config = dict(
    d_mlp=1024,
    qk_norm=False,
    batch_tokens=65536,
)
MLP neurons of a small language model. Each row is named by its layer, matrix (up: input weights) and neuron, and shows model dimensions 144-239. Each number is 200 + 30 x the weight over its row's rms, rounded and kept within 0 to 999.
After each neuron's rows, "fires after" lists the tokens most often just before its 100 highest values on Wikipedia text that the model never trained on. A number after a token or word is its count.

L5.up611,205,204,165,213,239,221,210,234,253,249,189,140,200,208,211,216,153,153,173,164,242,227,209,186,192,182,209,213,158,204,204,201,183,251,193,209,163,182,204,211,210,217,164,218,233,127,177,167,198,205,205,171,238,202,230,186,210,217,150,182,229,236,198,188,199,219,147,249,247,196,187,211,226,222,197,190,186,189,118,187,220,197,229,154,255,221,215,164,175,175,204,183,249,191,180,228
fires after: " in" 36, " In" 17, "In" 8, " a" 5, "," 4, " early" 4

L5.up641,188,257,216,205,227,203,236,181,202,193,198,173,148,267,131,262,231,221,189,200,168,265,167,186,233,195,243,138,197,178,166,208,158,171,187,157,206,165,195,187,199,214,191,195,171,173,201,172,245,193,178,160,188,185,204,268,177,183,227,148,176,185,207,224,175,235,273,209,214,189,172,198,180,198,180,160,187,241,198,178,194,225,192,196,247,206,182,144,236,184,217,234,211,178,252,229
fires after: " b" 22, "3" 8, "4" 8, " m" 7, "}" 6, " B" 6

L8.up37,196,217,288,200,202,200,221,265,201,202,179,171,166,181,181,169,167,187,229,199,203,197,238,168,202,192,168,216,179,200,193,172,147,185,205,193,221,245,226,286,210,207,199,142,168,209,198,222,190,154,152,228,190,159,260,222,290,189,180,161,211,187,197,222,205,186,225,196,167,194,240,177,276,194,223,196,233,174,166,252,213,192,228,187,177,205,199,133,243,180,152,145,187,194,174,220
fires after: " |" 24, "|" 15, "0" 12, "9" 10, " " 6, "–" 4

L8.up846,194,259,196,193,183,222,170,237,176,195,181,206,237,228,237,205,209,176,216,207,169,194,193,185,230,147,193,197,238,180,152,247,213,175,140,210,212,197,242,195,167,183,208,185,215,175,202,196,170,152,261,218,167,243,224,243,152,212,224,167,166,193,187,209,192,221,226,167,149,190,178,226,212,179,169,164,112,157,236,190,210,206,203,226,244,209,211,206,198,174,241,221,222,228,198,227
fires after: " h" 18, " G" 12, " H" 11, " Y" 5, " O" 4

L8.up597,190,223,206,195,203,239,219,205,195,155,203,145,165,187,247,184,221,239,193,179,211,150,180,196,171,198,197,182,153,244,235,242,113,235,224,206,203,167,242,210,203,177,172,250,192,183,141,198,232,191,200,216,164,171,223,195,201,165,210,221,242,163,226,250,239,215,241,143,195,201,195,184,263,165,212,166,176,210,198,228,233,237,188,229,220,268,216,214,220,209,179,165,217,231,174,212
fires after: "–" 27, " " 18, "|" 18, "9" 8, "1" 6

L2.up453,260,204,185,203,241,181,154,165,157,226,248,226,165,203,227,206,225,200,207,244,160,191,213,207,164,231,177,194,143,200,235,198,181,209,213,161,230,193,208,220,252,195,220,168,216,201,221,209,170,167,224,150,157,190,225,162,221,190,181,228,178,219,213,211,212,205,236,162,200,230,224,210,173,211,234,210,192,211,199,200,275,175,188,200,153,240,168,266,171,186,170,197,163,146,222,204
fires after: " |" 29, "er" 8, " was" 6, " and" 5, " is" 5, "," 4

L5.up342,198,195,205,163,176,216,208,189,240,222,204,171,201,194,202,190,176,133,230,188,240,233,205,208,182,169,169,203,154,231,220,245,247,202,259,233,128,181,246,162,188,212,188,218,205,209,237,160,250,239,212,182,202,241,214,194,204,226,167,181,136,205,207,255,266,201,238,172,199,184,231,183,154,196,210,160,241,229,197,224,152,204,184,193,193,184,237,176,250,252,185,201,249,177,226,188
fires after: " an" 26, " a" 23, "A" 15, " A" 9, " the" 6

L5.up361,262,239,185,190,241,231,216,240,196,121,233,264,228,223,204,248,183,171,207,253,186,189,188,160,197,148,158,191,210,187,204,172,183,235,230,184,123,190,181,173,172,254,133,172,184,205,197,152,274,241,220,176,168,169,215,217,238,170,182,209,184,224,232,240,180,176,187,214,216,217,231,157,212,179,186,189,208,229,182,163,241,165,204,201,220,189,237,195,165,145,182,204,183,197,210,156
fires after: " the" 33, " The" 16, " that" 11, "The" 5

L7.up91,179,136,228,187,171,187,161,132,213,189,201,182,169,245,175,251,167,176,209,200,215,215,247,221,162,152,253,223,184,189,212,189,226,254,209,236,187,236,158,246,168,265,228,184,225,233,168,218,190,235,260,209,232,138,267,209,198,230,269,228,242,191,224,201,145,224,187,224,210,211,233,198,194,188,192,190,209,165,185,222,199,194,232,220,156,237,174,135,232,179,143,203,194,147,174,252
fires after: " " 33, "0" 11, "2" 8, "1" 7, "6" 6

L7.up546,168,242,186,183,217,210,183,244,208,142,177,192,214,199,221,230,160,199,164,186,201,226,200,112,242,168,204,210,221,208,231,244,190,266,224,215,179,213,224,214,169,208,208,219,195,150,150,211,227,238,187,137,227,194,234,159,212,188,220,249,249,179,176,281,187,193,199,181,239,179,256,252,189,169,159,196,204,209,201,243,206,167,189,216,215,212,189,143,189,219,186,175,208,205,200,232
fires after: " the" 29, " a" 24, "-" 4

L7.up797,185,181,197,233,239,265,206,197,197,226,240,202,156,176,192,187,191,178,175,203,177,218,164,206,178,160,156,174,207,197,123,186,224,175,177,169,188,203,204,195,123,225,173,147,144,145,150,210,229,193,210,190,220,242,192,228,217,176,161,193,142,233,184,202,195,214,208,209,201,225,181,215,202,230,224,173,180,178,255,234,196,209,217,204,209,182,188,216,258,160,241,179,211,177,199,192
fires after: " K" 18, " M" 17, " H" 16, " G" 10, " k" 5

L2.up529,197,166,177,211,225,237,199,170,228,264,187,220,227,202,207,191,171,197,206,151,257,203,241,234,226,230,203,216,201,163,174,233,222,201,154,199,270,185,216,194,186,171,228,194,171,214,212,189,241,192,217,179,158,188,169,197,179,205,227,228,237,218,200,222,230,165,194,198,223,132,206,203,224,173,192,168,131,233,177,222,237,178,181,263,223,210,243,203,197,186,220,203,159,195,123,234
fires after: "\n" 22, " |\n\n" 8, "\n\n" 7, "===\n\n" 6, ".\n\n" 5, " Party" 5

L5.up700,192,210,204,196,202,252,185,207,211,184,169,170,170,187,170,139,138,200,184,198,237,211,209,204,243,185,179,192,126,222,233,222,171,187,263,182,203,184,226,248,223,177,217,170,147,207,186,209,189,257,219,218,189,214,201,242,210,213,194,199,237,152,179,246,235,141,219,152,237,225,218,183,152,210,229,209,193,159,193,239,196,216,183,216,208,201,239,163,228,228,183,190,203,165,209,259
fires after: " the" 25, " a" 11, " The" 9, " an" 8, " A" 6, " Vi" 6

L2.up828,265,169,194,174,204,211,177,182,219,268,195,159,203,197,210,174,201,227,177,172,234,216,202,237,179,251,172,231,175,191,198,201,196,218,193,196,234,216,177,195,212,207,165,206,180,187,161,225,270,198,222,228,173,185,218,201,233,214,237,206,217,204,161,216,203,185,208,246,245,143,216,180,132,186,222,181,249,230,147,232,190,189,157,180,206,173,237,220,106,208,174,204,215,211,149,240
fires after: "\n" 33, "===\n\n" 10, "\n\n" 8, " |\n\n" 7, "==\n\n" 5, ".\n\n" 5

L5.up760,177,211,218,180,167,158,194,234,246,161,154,212,215,188,214,191,209,206,194,147,161,199,190,233,204,205,210,251,190,228,205,205,174,140,208,204,227,158,195,195,182,190,204,165,200,282,182,188,144,179,206,221,162,214,244,243,190,183,173,171,234,193,228,194,191,226,201,184,268,208,188,218,255,205,89,176,215,223,200,198,238,162,178,195,205,258,206,204,251,190,192,226,170,157,223,218
fires after: "0" 21, "7" 15, "9" 14, "6" 9, "1" 7, "4" 6

L5.up80,182,185,217,173,218,163,216,208,142,181,207,178,179,210,179,204,213,208,194,166,199,179,208,215,172,242,234,204,203,210,215,178,172,196,217,203,213,183,223,178,249,223,185,199,265,223,217,218,175,127,205,185,232,195,204,266,223,177,186,227,194,174,187,219,193,190,164,172,186,163,177,143,234,225,199,154,202,271,217,133,195,215,194,209,169,186,187,223,121,197,214,170,221,209,151,210
fires after: "d" 17, " sc" 14, " Gu" 13, " t" 12, " v" 11, " Sc" 5

L5.up996,200,164,230,87,210,196,194,220,212,211,265,180,186,153,170,241,201,178,185,229,155,178,225,162,226,220,222,224,177,219,175,223,234,151,202,205,174,248,227,184,169,231,199,193,222,192,207,192,195,203,220,173,191,176,227,202,252,237,182,185,223,211,250,216,169,219,174,239,240,160,223,177,181,212,222,221,202,254,177,192,178,168,161,179,205,171,173,195,200,180,192,188,203,170,179,225
fires after: " l" 36, " L" 19, " " 9, "5" 6, "0" 6

L5.up669,219,214,158,198,215,205,177,229,202,189,241,218,181,238,235,185,189,187,230,256,199,194,196,233,217,203,197,186,202,239,185,192,181,225,215,195,155,173,132,213,176,218,193,217,217,177,176,252,221,249,188,199,247,208,158,202,207,213,177,151,267,245,209,252,172,181,198,244,209,198,190,247,190,181,177,210,206,168,186,208,203,212,209,187,210,253,172,147,162,159,159,237,189,185,206,218
fires after: " the" 43, " The" 7, " con" 6, " w" 5

L5.up939,195,240,187,240,166,188,206,186,210,239,224,174,223,193,219,172,240,213,167,209,190,205,219,198,180,218,208,269,213,230,224,214,252,183,212,240,187,194,208,198,186,242,182,248,135,167,180,214,223,219,199,192,209,201,212,172,179,213,196,168,169,252,260,261,162,133,179,230,217,224,224,193,194,216,256,207,245,109,220,249,182,222,202,201,238,180,224,194,190,164,207,184,157,199,195,259
fires after: " m" 29, "om" 13, " Met" 8, " min" 6, "m" 4, " ant" 4

L5.up266,184,159,168,203,235,174,169,210,196,172,211,177,183,154,150,220,219,186,196,230,215,181,177,209,179,210,229,188,237,173,272,179,200,201,171,183,165,190,237,188,204,199,214,200,223,223,187,215,215,203,206,194,236,243,192,200,212,196,192,211,254,206,201,217,185,151,151,185,168,145,179,219,199,168,138,149,176,148,242,254,212,203,157,195,183,230,205,224,185,214,185,205,263,246,227,154
fires after: " f" 20, " t" 11, " F" 8, " be" 7, "f" 6, " Gu" 5

L5.up747,207,185,174,220,227,176,223,166,191,188,182,195,178,251,183,181,244,196,168,229,211,252,196,170,192,216,229,212,121,173,207,181,200,198,217,205,225,265,215,204,179,229,257,235,225,127,179,187,211,198,162,205,195,179,194,185,182,172,234,184,175,171,231,270,236,192,203,220,163,166,227,144,200,190,154,192,166,220,168,157,216,221,213,171,224,164,204,185,247,146,177,185,246,196,248,187
fires after: " c" 21, "b" 12, " B" 8, " b" 7, "B" 5, " ph" 5

L2.up445,227,159,202,171,202,224,176,207,212,189,201,236,186,188,190,178,232,193,221,158,167,214,188,149,154,203,236,212,197,240,261,215,198,205,214,210,214,243,230,243,189,191,124,189,209,187,165,219,184,219,239,218,186,244,178,190,153,183,186,224,190,188,211,246,183,187,166,197,185,276,214,253,215,158,247,172,135,184,226,224,221,235,184,221,182,209,181,178,184,152,150,223,221,202,185,227
fires after: " the" 42, " a" 8, "'s" 7, " his" 6, " The" 5

L5.up600,199,209,253,188,253,171,195,178,171,177,210,188,177,200,172,218,237,187,216,217,218,204,212,242,200,216,125,223,204,175,173,157,229,163,195,198,243,205,185,195,210,235,202,131,215,205,160,133,193,221,189,225,146,245,191,182,192,197,220,263,214,188,217,195,207,184,194,211,159,217,192,179,183,168,238,159,179,222,135,195,200,198,160,255,200,158,177,200,175,191,189,174,217,170,191,180
fires after: " was" 20, " be" 19, " were" 12, " are" 10, " is" 9

L5.up103,167,207,216,195,244,187,212,214,238,173,243,194,204,188,230,157,201,260,177,178,168,174,180,197,211,228,197,175,138,196,238,203,198,159,224,195,163,216,192,206,206,168,205,158,209,258,232,220,250,188,188,186,194,179,229,211,184,237,211,214,217,236,201,237,262,186,175,186,223,179,157,137,174,205,171,163,150,224,244,195,238,154,175,227,234,208,187,193,177,192,194,207,204,193,186,207
fires after: "7" 13, "6" 12, "3" 12, "5" 11, " as" 6

L5.up154,199,203,222,253,179,208,194,231,211,186,187,211,173,211,179,216,218,245,199,160,233,120,234,216,199,221,180,193,190,172,229,238,100,128,163,164,191,222,225,235,219,208,197,183,239,178,220,197,238,228,238,167,174,173,187,171,221,203,151,202,125,217,216,226,201,168,228,192,187,224,132,241,226,182,125,175,159,214,240,220,238,230,163,235,223,208,108,152,227,214,249,209,221,211,200,206
fires after: "4" 25, "3" 18, "1" 15, "5" 15, "2" 9

L8.up1005,222,169,253,182,186,204,174,243,198,202,170,183,233,186,238,139,163,216,244,156,159,200,195,207,180,163,215,204,215,284,221,204,155,206,244,208,197,138,211,197,204,239,194,154,172,242,155,240,200,166,210,233,207,165,171,191,197,191,230,206,195,179,190,244,240,171,204,196,150,178,177,225,238,206,242,207,205,201,206,192,157,216,253,243,181,212,224,162,197,157,148,142,266,177,242,163
fires after: " " 41, "–" 10, "==" 8, "0" 6, "===" 4

L5.up408,204,182,271,208,269,253,188,177,201,128,239,163,205,157,145,224,187,197,212,182,179,166,170,216,123,224,216,240,218,231,190,174,207,169,174,204,198,159,233,191,161,147,187,213,223,227,158,176,229,197,211,241,181,172,190,139,236,139,212,148,198,184,196,207,239,163,105,158,185,226,217,156,187,185,217,212,171,199,224,190,213,209,236,237,157,204,218,195,230,163,211,203,212,197,248,240
fires after: " the" 19, " a" 16, " first" 7, " and" 6, " t" 5

L7.up354,173,254,215,217,213,240,183,204,125,239,238,222,217,179,211,175,193,164,204,212,215,230,108,178,199,192,204,213,205,200,180,211,204,151,177,195,233,203,175,256,172,214,237,186,170,236,193,224,253,214,229,227,179,227,187,172,205,153,197,179,158,245,157,224,245,186,294,231,166,279,187,184,201,195,213,186,202,176,180,187,202,204,193,177,234,161,234,176,169,216,195,176,172,171,165,185
fires after: " is" 36, " was" 8, ")" 6, " sp" 4, " n" 4